{
  "num_hidden_layers": 10,
  "hidden_size": 768,
  "num_attention_heads": 12,
  "num_key_value_heads": 12,
  "head_dim": 64,
  "intermediate_size": 3072,
  "vocab_size": 16384,
  "hidden_act": "gelu",
  "norm": "layernorm",
  "norm_place": "pre",
  "norm_eps": 1e-05,
  "positions": "rope",
  "rope_theta": 10000.0,
  "rope_fraction": 0.25,
  "qk_norm": false,
  "attn_scale": 0.125,
  "bias": "all",
  "tie_word_embeddings": false,
  "parallel_block": true,
  "init": "uniform",
  "init_std_qkv": 0.0197,
  "init_std_o": 0.0197,
  "init_std_up": 0.0197,
  "init_std_down": 0.0,
  "optimizer": "muon_variant",
  "learning_rate": 0.00897,
  "beta1": 0.93,
  "weight_decay": 0.0,
  "lr_head": 0.00425,
  "max_grad_norm": 2.0,
  "warmup_steps": 200,
  "schedule": "wsd",
  "decay_fraction": 0.817,
  "decay_shape": "linear",
  "final_lr_fraction": 0.0,
  "batch_tokens": 131072,
  "max_seq_len": 1024,
  "doc_mask": true,
  "z_loss": 1e-05,
  "train_tokens": 702500000,
  "max_steps": 5360,
  "dataset": "wikipedia_en"
}
MLP neurons of a small language model. Each row is named by its layer, matrix (up: input weights) and neuron, and shows model dimensions 384-447. Each number is 128 + 24 x the weight over its row's rms, rounded and kept within 0 to 255.
A block is one neuron, or neurons of one layer that tend to fire together. Before each block is what it responds to, as a language model described it from the Wikipedia text at the highest values.

Stats table column separators. Pipe separators between cells in sports statistics tables, mostly right after a number mid-row, as in "0 |" or "A |" in hockey or football career stats.
L2.up186 [157 127 139 137 112 211 111 130 151 118 161 107  86 101 149 119 152 131 141 170 105 142 112 117  98 135 132 154 149 106 109 117 151 156 122 111  95 121 122  94 113 125 129 136 113 136 170  80 115 125 157 149 112 100  71 111 101  83 138 147 124 113 157 162]
L2.up1222 [ 97 143 110  94 117 155 123  98 144 149 101 165 134 106 123 107 126 127 176 141 173 102 147 184 107 153 137 137 125 121 104 120 137 122 171 117 127  77 115 156 150 159 154 114 151 118 114 152 125 122 122 108 142 139 102 130  94 106  92 102 124 109 122 117]

Abstract head nouns. Abstract nouns of property or measure, often after "the" and before "of", such as size, height, ability, density, accuracy.
L3.up747 [143 157  97 157 105 109 183 160  90 161 139 129 131 101 113 150 148 123 119 119 140 129 114 140 139 113  88 139 149 166 123 183 100 100 164 128 144  96 140 123  85 154 109 124 143 131 102 121 114 143 124 130 115  99  99  95 165 147 145 137 131 148 134 148]
L3.up932 [ 99 145 101  82 149 123  93 133 144 159 176 101  83 124  75 167  95 127 106 119 118 133 105 135 142 120 125  97  82 163 121 132 134 128 137 168 102 100 103 130 123 106 104  89 134 150 141 125 162 107 153 104 172 135 155 108 150 162 138 143 112 153 139 148]
L3.up1568 [135 131 139 169 129 130 110 155 122  97 158 172 187 134 140 136  76 109 103  91 123 144 107  93 122 125 132 143 111 115 127 129 115 139 176 126 144 153  91 147 128 138 145 128 117 135 153 154 180 105 107 126 158 129  91 168  97 150 120 138 161 138 108 115]
L3.up2936 [112 128 114 151 159 103 131 151 123 139  77 136 129  94 151 109 154 115 102 135 105 126 104 144 170 111 121 120  95 145 132 122 133 146 104 100 116 123 115 132 162 132 105 128  92 137 117 103 105 131 163 116 136 146 106 167 127 147 193 137 111 119 114 129]

Table cell separators. Pipe separators closing a short mid-row table cell, usually a number or code (F |, 0 |, 142 |); occasionally semicolons in number lists.
L4.up498 [120  93 123 130 134 146 131 121 120 158 119 132 135 124 126 125 120 123 106 122 147 127 134  87 134 127 129 132 119 118 127 138 155 157 124 110 173 102 128 110  89 164  72 113  99 128 120 126 132  76 146 111 136 120 155 107 102 137 174 120 137  99 140 172]
L4.up721 [123 120 149 155 135 143 131 120 141 129  83 146 128 114 172 115 126 107 102 143 145 162 121 171 168 159 152 137 118 125 120 145  91 112 145 114 111 118 126 112 141 108 125 158 102 120 129 147 156 128 164 134 110 111 156 116 125 105 167 165 103  92 161 106]
L4.up1610 [ 93 191 144 174  94 113 167 108 119 115 108 136 141  53 104  83 129 147 115 148 111 125 127 186  83  84 108 136 109 100 119  92 161 149 136 128 175 110 108 181 123 155  92 126 127 151 119 122 108 109 161 161 136 139 153 132 126 144  87 120 131 131 128 149]
L4.up1907 [ 82 133 135 136 133 105 133 158  93 123 126 143 184 102  88 139 161  95 120 122 126 136 165 102 120  66 139 146 168 141 180 101 158 132 155 102 105 137  93 135 138 117 144 102 141 123 130 101 158 146 107 121 145  99 155 125  85 104 111 126 113 134 121 101]
L4.up1948 [127 115  97 138 130 105 147 128 108  71 172 110 151 117 102 156  81 140 159 153 110 114 162 178 125 131  94 111 107 183 105 114 157 132 181 141 102 125 131 115 136 151 165 112 149 119 168 143 118 111 147 170 115 102 107 143 109 110 118 135 134 128  84  95]
L4.up1974 [111 147 137 140 137 149 143 148 137  97 113 136 155 157 130 108 117 103 154 137 135 125 132 122 173 135  97 106 111  78 115 118 141 142 130 135 101 119 104 166 112 111  87 127 136 129 130  98 132  94 108  87 140 135 134 144 146 146 112 134 100 130 146  79]
L4.up2661 [152 111 142 154  81 121 128 126 133 142 120 118 157 140 151 151 172 134 146 111 149 161 134 125 145 113 156  95 108  88 121 146 130 165 125 144 136 153 124 202 164 114 136 182 116  88 129 136 108 164 130 120  92 137 119 130 104 111 161  43 120 117 117 156]
L4.up2689 [126 115 103 139 106 198 132 118 173 128 145 116 142 119 118 172 124 149 137 126 113 133 104 130 133 119 118 139 122 188 140 124 137 152 148 120 112 124 185 114 107 143 124 100  98 110 120  90 133  92 122 160  94 130 117 141 120 145 145 131  80 135 167 131]

Abstract noun completions. Final pieces of abstract nouns, often suffixes, naming a quality or topic, frequently in section headings or before "of", e.g. -ity, -acy, career.
L4.up88 [131 137 129 137 158 133 162 145 109 120 116 118 123 103 146 142 103 138 106 129 113 128 164 137 133 203 100 137 121 141  95 135 124 136 117 152 108 130 123 137 114 129 107 161 165 152 122 125 148 135  73 121 139 137 162 110 124 112  88 146 115 146 125 119]
L4.up456 [109 137 154 104 126 137 125  91 125 132 146 142 126 101 172 166  88  94  99  97 149 108 127 170 144 134 114  82 107 157 162 143 142 161 111  65 132 146  62 146 160 168 129  83 157 130  99 157 114  91 139 151 126 147 141 158 134  97 139 122 131 129 124 124]
L4.up490 [114  94 160 100 145 158 119 144 118 161  83 131 162 129 159 146  78 126 150  99 113 133 148 166 153 127 143 126 152 103 137 142 114 142 178 113  98 113 131 121 158 146 141 154 114 144 133  98 114 148 167 130  91  89 137 101 145  87 135 135 121  62 115 112]
L4.up1738 [172 118 125 130 160 138 139 122 114 127 159 137 121 169 150 124 134 116 149 119 109 132 120 153 138 141 112 125 158 112 137 130 159 122 133  98 137 103 121 125 103 156 100 106 139 111 156 124 171 119 126 151 134 117 151 111 153 133 144  80 116  99 142 135]
L4.up1854 [183 154 124 137 125 147 143 189 116 114 153 108 161 105 145 155 122 147 136  80 157 147 132 151 143 122 183 132 127 140  82 101 134 138 118 115 175 128 102 141 157  93 171 138  89 112 111 169 133 133 142 147 123 144 123 120  87 166 147 180 138 168 125 106]
L4.up2203 [142 146 127 128 138 151  96 111 138 139 100 113 147 113 133 133 157 109 175 119 105  70 157 140 158 116 121 107 142 172 127  92 137 105 126 111 127 154  98 128 144 129 121 107 153 151 151 103 149 125 103 146 122 159 112 182 152 122 146 123 117 103 162 150]
L4.up2228 [150 154  70 131 103  98 109 121 149 134 145 129 132 142 151 129 116 130 141  88 117 122 120 153 124 175 104 138 111 164 141 119 111  93 140 124 126 173 106 133 111 111 143 125 180  55  82 167 149 100 124 127 113 111 136 151 122 120 133 140 116 150 108 139]
L4.up2400 [159 104 123 108 138 116 132 134 148 134 149 121 145 110 144 125  92  77 137  71 107  99 135 151 119 123 122 116 129 143 170  81 136  98 133 132 128 199 114 121 125 108 110 130 143 129 121 132 153 102 142 123 132  84 136 133 138 129 143 126 139  76 130 131]

Table cell separators. Mainly " |" pipes after numbers in wiki sport tables (after goal difference, before points), plus end pieces of names like -ers, -ar, -s.
L2.up809 [ 95 164 155 165 122 133 175 146 128 145 116 131 101 113 148 108 121  88 107 145 140 122 170 135 123 154 104 121  88 167  97 133 137 162 127 104 138 119 128 130 136 114 136  91 138 128 122 142 127  86 109 139 143 108 123 121 149 131 113 110 125 155 122  83]
L2.up1660 [142  83 134 125  90 149 130 154  82 133 116 175 159 129 156 219 127 142 132 115 155 126 141 128 167 191 115 142 157 136 148 157 112 140 123 122 157 151 111 108 107 106 145 161 119 114  82  95 163 112 117 131 119 112 168 147 157 202 111 146 118 185  92 191]

Noun completions after possessives. Final pieces of nouns, often plural suffixes, right after a possessive or article, as in his winnings, their views, her performance, table headers like Notes.
L2.up596 [159 104 138  82 109  94 140 107 122 153  96  89 131  79 164  89 105 167 138 100 116 157 144 148 122 131 127 107 128 105 120 130 123 117 146 126 104 158  76 118 162 173 100 114 123 125  99  92 129 101 108 114 140 122 119  89 116 128 147  99 144 109 139 110]
L2.up1263 [ 79 170  96 142  88 127 120 135 168 141 132 108 131 121 171 125 125 131 106 112 145 183 114 113 130 158 157 115 162 110 139 114 112 140 117 115 132 130 118  99 140 140  90 120 131  98 144 107 130 163 157 134 157 115 147 117 148 156 113 134 156 124 106 141]

Table column separators. Pipe separators and digits deep inside numeric table rows, especially the pipe between goals-for and goals-against in league standings (e.g. 47 | 56).
L4.up25 [ 92 131 101 125 150 139 190 135 114 119 132 127 161  99 139 133 102 113 125 105  91 148 138  95 140  87 134 119 145 120 125 105 152 143 205 144 115 104 133 109 142 134 131 134 122 123 109 154 122  48 128 124  91 117 104 136 156 112 131 128 116 186 126 132]
L4.up33 [148 161 102 119 111 157  95  74 142  85 124 140 133 126 159  96 122 108 131 136 143 150 141 172 140  97 173 170 126 122 143 145 125 169 154 150 140 129 143 115 172 137 119 115 145 136  93  91 132 151  92 103 135 114 206 135 153 141 133 106 103 106 118 107]
L4.up312 [125 157 104 143  95 112 136 121  68 105 116 123 147 117 127 149 147 150  89 158 146 155 116 130 118 103 115  98 115 115 161 132 158 111 167 154 100 109 111 121 106 107 149  70 166 134 152 124 156 126 153 119 106 150 108 133 143 127 177 149 165 131 131 125]
L4.up377 [129 120 123 155  98 100  71 173 141 134 128 104 164 108 132 129 109 143 166 123 147 125 133 117 116  82 114 162 150 112 135 107 142 131 124 114 186 154 156 142 123 107 133 106 136 159 131 112 181 138 191 129 138 158 125 157 133 136 120 167 141 113  52 145]
L4.up1038 [129 140 125 130  95 108  61 123 105  74 140 122 119 120 121 128 117 128 143 117  84 133  83 131 137 134 155 149 102 129 132 128 128 136 147 126 146 187 129 116 124  98 136 110 152 149 113 116  99 147 130  88 136 124 142  79 144 107 147 151  79 180 120 115]
L4.up1824 [ 96 140 101 125 118 110  78 110 126 128 114 166 168 131 139 142 106  81 141 140 152 116 148 146 165 150 121 170 137 149 187 119 145 115 125 109 107 178 151 156 175 112  75 164 108 167 108 134 122 109 109 120 103 143 118 128 108 106 125  90 147 154 126 128]
L4.up2567 [120 134 158 152 132 143 116 152 170 138  82 172 162 121 133 151 138 106 125 127 118  98 134 120 147 163 153 118 131 127 117 134 157 100 140 103 114 120 122 136 144 151 107 110 155 120 143 117 117 139  99 136 160 122 122 134 129 109 180 130 105 146  85 138]
L4.up2909 [ 69 113 117  61 146  76 158  91  73 129 156 117 169 131 127 172 155 164  97 121 121 112 158 115 128  97 154  96 135 135 149 183  98 146 150 134 111 134  94 137 113 101  99 131 104 131 118  99 139  86 138 121 131 151 140 117 144 102 120 100 126 139 102 149]

Decimal point in numbers. Decimal point after the integer part of numbers in tables, infoboxes and statistics, as in 83.1 km², 73.1%, $249.99; sometimes mid-word pieces.
L3.up590 [111 137 140 168 104 144 124  91 106 170 126 116 111 110 118  81 141 147 140 146 163 170 142 104 130 113 110 126 143 156 147 122 157 149 153 132 170 146 121 113 151 130 132 128 144 141 141 118 184 129 146 105 144 117 124 119 119 131 157 140 142 199 122  83]
L3.up657 [121 121 104 167 178 128 109 143 152 154 154 144 117 139 123 139 175 139 109 145 110 152  89 127 129 111 149  87 157 141 142 104 153 131 105 160 108 122 163 113 129 126 124  96 148 126 136 107 150 135 103 150  92 115 142 106 119  89 127  84  92  89 150  93]
L3.up914 [143 157 160 125 139  96 131 154 146 168 155 121 105 128 124 109 133 108 126 137 140 104  95  87  95 153 106 133 151 128 112 140  87 109 126 122 100 140 147 110 184  93 134  94 120 120  87 148 102 134 140 131 121 113 110  94 123 165 102 123 113  84 144  95]
L3.up2354 [131 124 117 115 161  94 143 124 143 122 132 103 155  87 104 120 139 125 132 100 145 140 155 137 159 128 154 111 106 102 123 121 139 180 100  95 113  92 119 127 133 126 122 123 116 161 134 115 125 129 117 125 110 111 151 101 125  71 116 131 137 112 179  53]

Table cell separators. Pipe or semicolon separators just after a number in sports and election statistics tables (e.g. "2 |", "4;"), plus occasional ranking words like "place".
L3.up887 [ 96 105 121 129 144 129 123 130 176  96 133 107 131 114 123 132 113 129 184 121 147 101 139 192 126 133 155 115 119 144 155 129 147 154 118 181 112 106 129 118 149 141 144 141 118 122 150  74 137 155 113 150 130 139 155 137 140 156  91 117 122 119 115 111]
L3.up1059 [130  98 169 147 119 104 145 112 104 151 123  87 126  89 128 146  70 142 158  99 128 132 144 146 115  85 112 153 109 105 102 122 141 123 177 101 115 127 136 113 115 120 112 145 131 140 159 191  90 147 154 183 120 111  97 119 147 175 115 152  75 131 117 142]
L3.up1912 [151 156  92 129 142 138 129 119 112 103 133 132 126 148 100 136 113 164 173 123 159 137 166  96 103 118 140 103 140 149 156  93 158 109 128  88 148 127 157 131 134 109  99 169 114 139 141 141  95 105 142  97 107 130  92 142 100 149 141 174 132 145  86 116]
L3.up2029 [132 121 102 107 170 118 156 156 145 123 135 153 131 125 158 140 144 150  81 106 135 126 109 154 139 140  90 140  93 132  75 149 144 149 145 151 115 101 107  92 103 173 115 122 158 129 104  96 136  88 148 117 124 102 120 148 147  95 130 132 113 100 141 130]